From a checkpoint of a small transformer trained on Wikipedia.
Size: 10 layers, 6 heads of 128, MLP 1536 tanh GELU, vocabulary 27272, 46.6M parameters.
Training: a variant of Muon for these matrices, 578M tokens, 8814 steps.
MLP neurons of a small language model. Each row is named by its layer, matrix (up: input weights) and neuron, and shows model dimensions 218-313. Each number is 128 + 32 x the weight over its row's rms, rounded and kept within 0 to 255.
A block is one neuron, or neurons of one layer that tend to fire together. Before each block is what it responds to, as a language model described it from the Wikipedia text at the highest values.

Responds to: Tokens inside Wikipedia tables, infoboxes, species lists, name lists and photo captions, e.g. "(" after climate values, name pieces like J, Vis.
L3.up1385 [ 61 109 106 128 122 158  99 125 131 187 139 200  86 128 148 140 133 108 161 181  98 139 140 120 127 159  93 118 140 121 164 115 181 123 127 110 122 124 138  85 132 162 144  78 130 108 101  81 142 126 128 163 144 148 204  96 148 155 107 141  95  97 195 118 168  96 161 133 197  94 136 109 102 179 136 130 100 113 123  95 152 134 131 100  94 100 167 124 155 149  94 103 134 204  98 138]

Responds to: Fires on bare verb stems whose inflectional ending (-ing, -ed, -ated) follows, often after a comma in participial clauses, e.g. result(ing), elimin(ating), occup(ying).
L6.up107 [123 152 151 138 145 111 163 125 131 139  80 101 195 115 137 109 105 148 125  93 119  97  88 134 130  80  69 127 122 132 118  71 195 101 159 120 158 140 106 143 105 106 117 120 121 119 117 143 159 163 137 111 186  49  78 133 121 151  91 184  91  70 179  79 166 110 109 154 136 105 185 119 208 108 104  89 126 101 117 135 125 135 121  84 110 143 117 133  89 134 173 107 145 107 103 138]
L6.up460 [146 138 136 169 115 125  76 168  45 141 171 101 142  78 125 155 142 143 146 116  84 132  99  93 181 125 129 148 129 147 130 157 136 132 155 167 139 131 143 163 147 125 118 147 120 133 158 149 135 134 117 125 134 117  98 157 141  88 167 165 160 141 172 123 144 117  60  72 115  54 162 121 161 121 121 131 109  79 126 136 150 124 109 165  91  70 163 178 146 185 140 156 107 106  79 119]
L6.up853 [118 141 104 127 142 108 126 129 174 147  74 104 129  61 118 134 122 124 161 173  78 149 110 100  98 110 179 149  65 188 105  95 178  88 142 124 128 124 106  85 156 126 154  99  63 154 131 115 119 148  89  93 175  67  90 183 113 144 143 173 139 118 164 128 152 110 101 105 116 137 177 132 184 154  96 160 126 135 163 151 104  94 136 114  79 118 135 166 114  87 104 101  85  78  90 133]
L6.up1209 [177 153  99 143  76 113 137  76  75  96 106 134 114  74 159 185 110 144 149  89 114 126 190  69 117  96 164 139 123 120 120 140 125 185  89 191  80 119 143 145 160 112 104  89 136 119 129 129 164 174  44 137 117  97 149  97 140 125 119 119 164 141  52 192 124 124  88 145 132 134 161 140 167 132 116 160  67 101 109 142 100  75 154 151 101 123 157 154  92 117 116  96 167 100  76 171]

Responds to: The token right after a person's or place name, chiefly in medal tables and name lists (Chinese names, China, slashes), also Streets, Avenue, founder.
L4.up231 [ 85  93 159 136 126 122 111 164 121 157  89 151 110 124 178 131 118 139 117 147  93 143 162 107 111 137 129 103  83 222  98 157 140 105 148 133 145 134 146 108 119  43 107 189 112 105 105  81 120 135 129 165 128 119 120 119 135 113  80 141 166  87 152 120 125  90 167 176 122  69 151 130  83 124 103 114 150 175 162 101 131 144 145 127  95 104 131 142 130 118 117 121 140 147 144 116]
L4.up328 [ 92  82  97 141  99  49 108 119 119 153 128  89 107 118 202 113 149  81  79 112 128 171 100  72 131 106 144 114  93 124 141  81  64 104 175  99 164 128 185 174 130 113  79 172 103 134  66  95 111 118  93 173 165 138 119 121 101 158 135 114 183 112 114 116 117 105 137 171 177 126 167 157 118 164  85 160 121 154 138 142 136 166 140 210 117 147 133 163  93  95 130 147 159  86 105 144]
L4.up745 [189 115 146 141  97 163 140 199 152 130 152 123 116 151 169 112  87 168  99 135 101  50 119 149 162 116  91 128  90 126 151 152  99 143 132 184 143 157 121 121 132  63 124 170  93 105  85 113  98 102 114 148 154 150 107 159 150  94 191 158 122 152 151  95 144 134 139 114 108 106 101 124 122  96 110 184  89 107  62 131 159 161 147 124 131 139 122  94 110  98 145 125 130 150 154 154]
L4.up983 [105  99 176 152  90 126  99 144 151 172 116 100  96 150 178 123 134 123 118 163 123 154 149 197 139  93 114  99  81  97 151 168 131 141 150 125 138 144 156 120 106  86 100 114 105 114 123 133 104 119 112 131 163 151 124 121 149 178  66 139 126  68 112 131 175 108 157 137 123  82 154 104  58 179 102 132 111 118 177 123 181 102 130 184  65 115 178 141 158 159 109 127 135  94 104 158]

Responds to: Number tokens and separators (pipes, semicolons, parentheses) inside dense numeric tables and stat lists, e.g. climate tables, vote counts, unit conversions.
L3.up230 [ 91  86 131 136 145  90 157 110 197 117 131 133 141 111 124 105  88  83 168 142 112 159 153  90 101 147 124 158 123 117 129 114 136 194 137 182 135  84  99 192 197 106 152  96 126 177  94  98 134  87 159 133 149 135 169  96 130 176 126 120 127 211 126 129 159 135 131  95 199 188  98  92 129 101 145 123 139 155 117 154 129 135 149  77 131 176 138  94 124 169 117 127 148 140 158 132]

Responds to: Syllable pieces inside romanized Chinese personal and place names, mostly in lists and tables, e.g. Qiao Hong, Zhang Yining, Zhao Ziyang, Chongqing.
L6.up50 [192 101 120 117 139 214 100 104 111 100 104  78 103 117 177 111 130 156 153 107 105  93 122 154 152  86 101 169 151  71 108 128 138 131 167 118 110  96 139  99 115 115 103 136  96 144 171 120 163 109  96 136 178 128 127 150 161 131 161 146 113 160 154 144 124 105 107 164 165  92 186 127 143 131 144 138 103 131 141 115 111 126  85 148 119 131 130  96 160 136 105 230 197 127 129  89]
L6.up240 [186 135 137 124 123  68 106 166 135 129  96 133 114  84 184 150 115 144 120 169 139 125 126 132 189 110  78 138 179  73 127 126 121 103 179 141 146 153 138  72 112 174 110 134 136 121 115 131 111 172 103 136 165 127 100 212  96 101 167 116 109 104 173 156  98 129 124 205 141 100 151 144  94  98 145 165 119 150 109 145 116 150 192 122 111 127 153 121  84 115 141 118 127 132 183 132]
L6.up438 [116 120 184 144 166 104 153 136 102  60 112 102  40 112 186 136 103 155 166 125 157 104 101 116 176 127 122 135 123  96 153 125 104 165 115 147  94 102 144 113 124 113 134  95 121 116 157 142 174 132 131  93 113 170 177 133  97 136 175 109  93 151  64 165 145  99 177 149 141 168  74  97 154 117 100 136  91 160  72 124  90 144 115 142 136 126 159 122  68 172 143 143 158 198 101 150]
L6.up966 [100 101 184 100  73 131 108 150 141  94 104 100 146 109 155 104  85 152 113  90 128 121 154 157 108 115 107 182 167  55  91 131  95 132 143 126  43 138 172 112  82 120  87 176 107 148 125 124  75 173  90 170  82 112 129 135 143 132 167 145 102 134 134 139 120 160 153 168 153 120 156 154  77 107  84 167  82 145  99 115 126 179 176 163 147 129 183 108  51 101 164 154 127 122 154 150]

Responds to: Word-piece fragments inside a word being spelled out, especially right after prefixes like un- or Ab-, as in un-res-olved, Ab-s-olute, un-earthed.
L6.up308 [117 103  71 140 119 112 120 159 113 163  90 110  85 172 104 124 117 102 148  76 123 146 115 146 169 172 119 120  78 110 113 157  77 126 156 128 159 119  83  82 124 133 156 184  57 120 112 152 112 112  62 185 146 117 131 144 139 129 157 138  97 110 160 123 112  94 122 134  69 187  97 175 117 111 100  92 114 101 119 147 118 153  93 149 130 140 119  88 184 143  86 139 159 115 116 150]
L6.up990 [ 55 105 137 164 122  97 116 115  51 169 156 132 196 170 141 151  88  97 180 127 142 111 173 156  60 139 100 137 152  68 143  62  94 111 107 158 121 105  96 157 113 128 130 152 101 144 134 149 109  60 142 102 164 130 141 141  85 142 166 137  97 121 113 111 172 115 165  85  91 188 131 121 135 164 135 123  79 159 168 115  89 115 110 115  91 199 153 133 122  96 122 115 192 134 137 107]
L6.up1077 [172 113 107 217 104  96 119 131  61 118  71 139 143 140 138 178  91 149 147  88 100 113 182 150 108  89 126 163 153 149 120 110 100 123 132  85 106 164  84 109 147 141 129 182 131 138  66 187 148 127  79 122 151  98 121 188 158 154 101 120 134 135 159 141 129 119  89 120 130 146 116 148 109 106  99 131 132 175 142 111 127  73  54 149 124 162 109 135 106  47 137  91 199 111 115 168]
L6.up1093 [171 131 167 128 166 172 154  96  95 137  37 134 162  90 108 123 174 125 199 119 125 123 135  83 118 191  98 166 127 152 144 125  70 106 108 124 146 109 112  97 114 126 123 109 142 155 166 151  85 143 124 123 121 187  88 113 105 111 138 118  77 160 169 107 121 129 117 158 148 133 139 165 138  60 103 142  94  85 108 125 111 163 168 127  83 104 171  58 120 155 115 155 132  92  97 149]

Responds to: Verb pieces for reactions and speech acts after a subject or comma in narrative text, such as argu(ing), refused, answ(ered), says, compliment(ing).
L4.up289 [126 136 164 132 180 108  66 159 119  77  58 128 144  89 106 101 128 113  99 147 118 122 104 143  83 106 179 124 111  85 120  50 118 137 131 165 132 132 151 104 207 180 115 147 120 129 101 173 130  88 144  92 161 119  94 146 164 102  89 138 132 132 173 123 116 175 138 159 125  44 124 106 157 134 171 109 154 150 160 123 135  82 100 147 166  99  92 150 152 105 134 131  75  91 123 109]
L4.up465 [106 100 101 101 141 103  82 167 151 131 165  94  84 118 154 159 143 173 177 101 143 197 132  93 103 181 152 149 180 154 111 101  66 219 143 161 113 190  91 126 123 132 145 146 151 109 184 136 183 119 131 124 112 113  75 175 167 189 110  77 109 117 117 151  95 164 146 143 134 131 152 117 166 164 164 168 113 152 124 103 123 138 131 165 154 145 133 135  85 157 178 147 134 113 113 174]
L4.up509 [117 130 166 102 129 101 119 131  61  89 105  59 157 123  86 140 147 123 143 128 135 118 109 111 109 217 103 137 152 137 145 115 168 124 107 205 148 143 123 132 170 160  92 125 120 119 108 127 195 184 163  90 123 116  97 123 125 181 158 148 146 133 219 127 130 170 107 105 149  90 162 170 183 125 179 127 149 163  89 129 131 147 112 104  92  66 154 227 103 114 101 141 162 133 143 108]
L4.up1294 [137 169 141 137 119 119 154  70 131 104  53 128 185 104 143 129 119  96 196 115  83 117 153  99 117 118 123 146 138  91 138 146  96 141 155 216 142 144  61  67 137 120 135 153 140 188  63 143 121 189  85 164 130 156 130 147 109 178 164 174 170 145 148  59  84 153 134 100 131 136 149 148 122 124 137 120 119 103 114 172 130  82 121 145  99 161 164 173 131  83 120 140  96  96  86 106]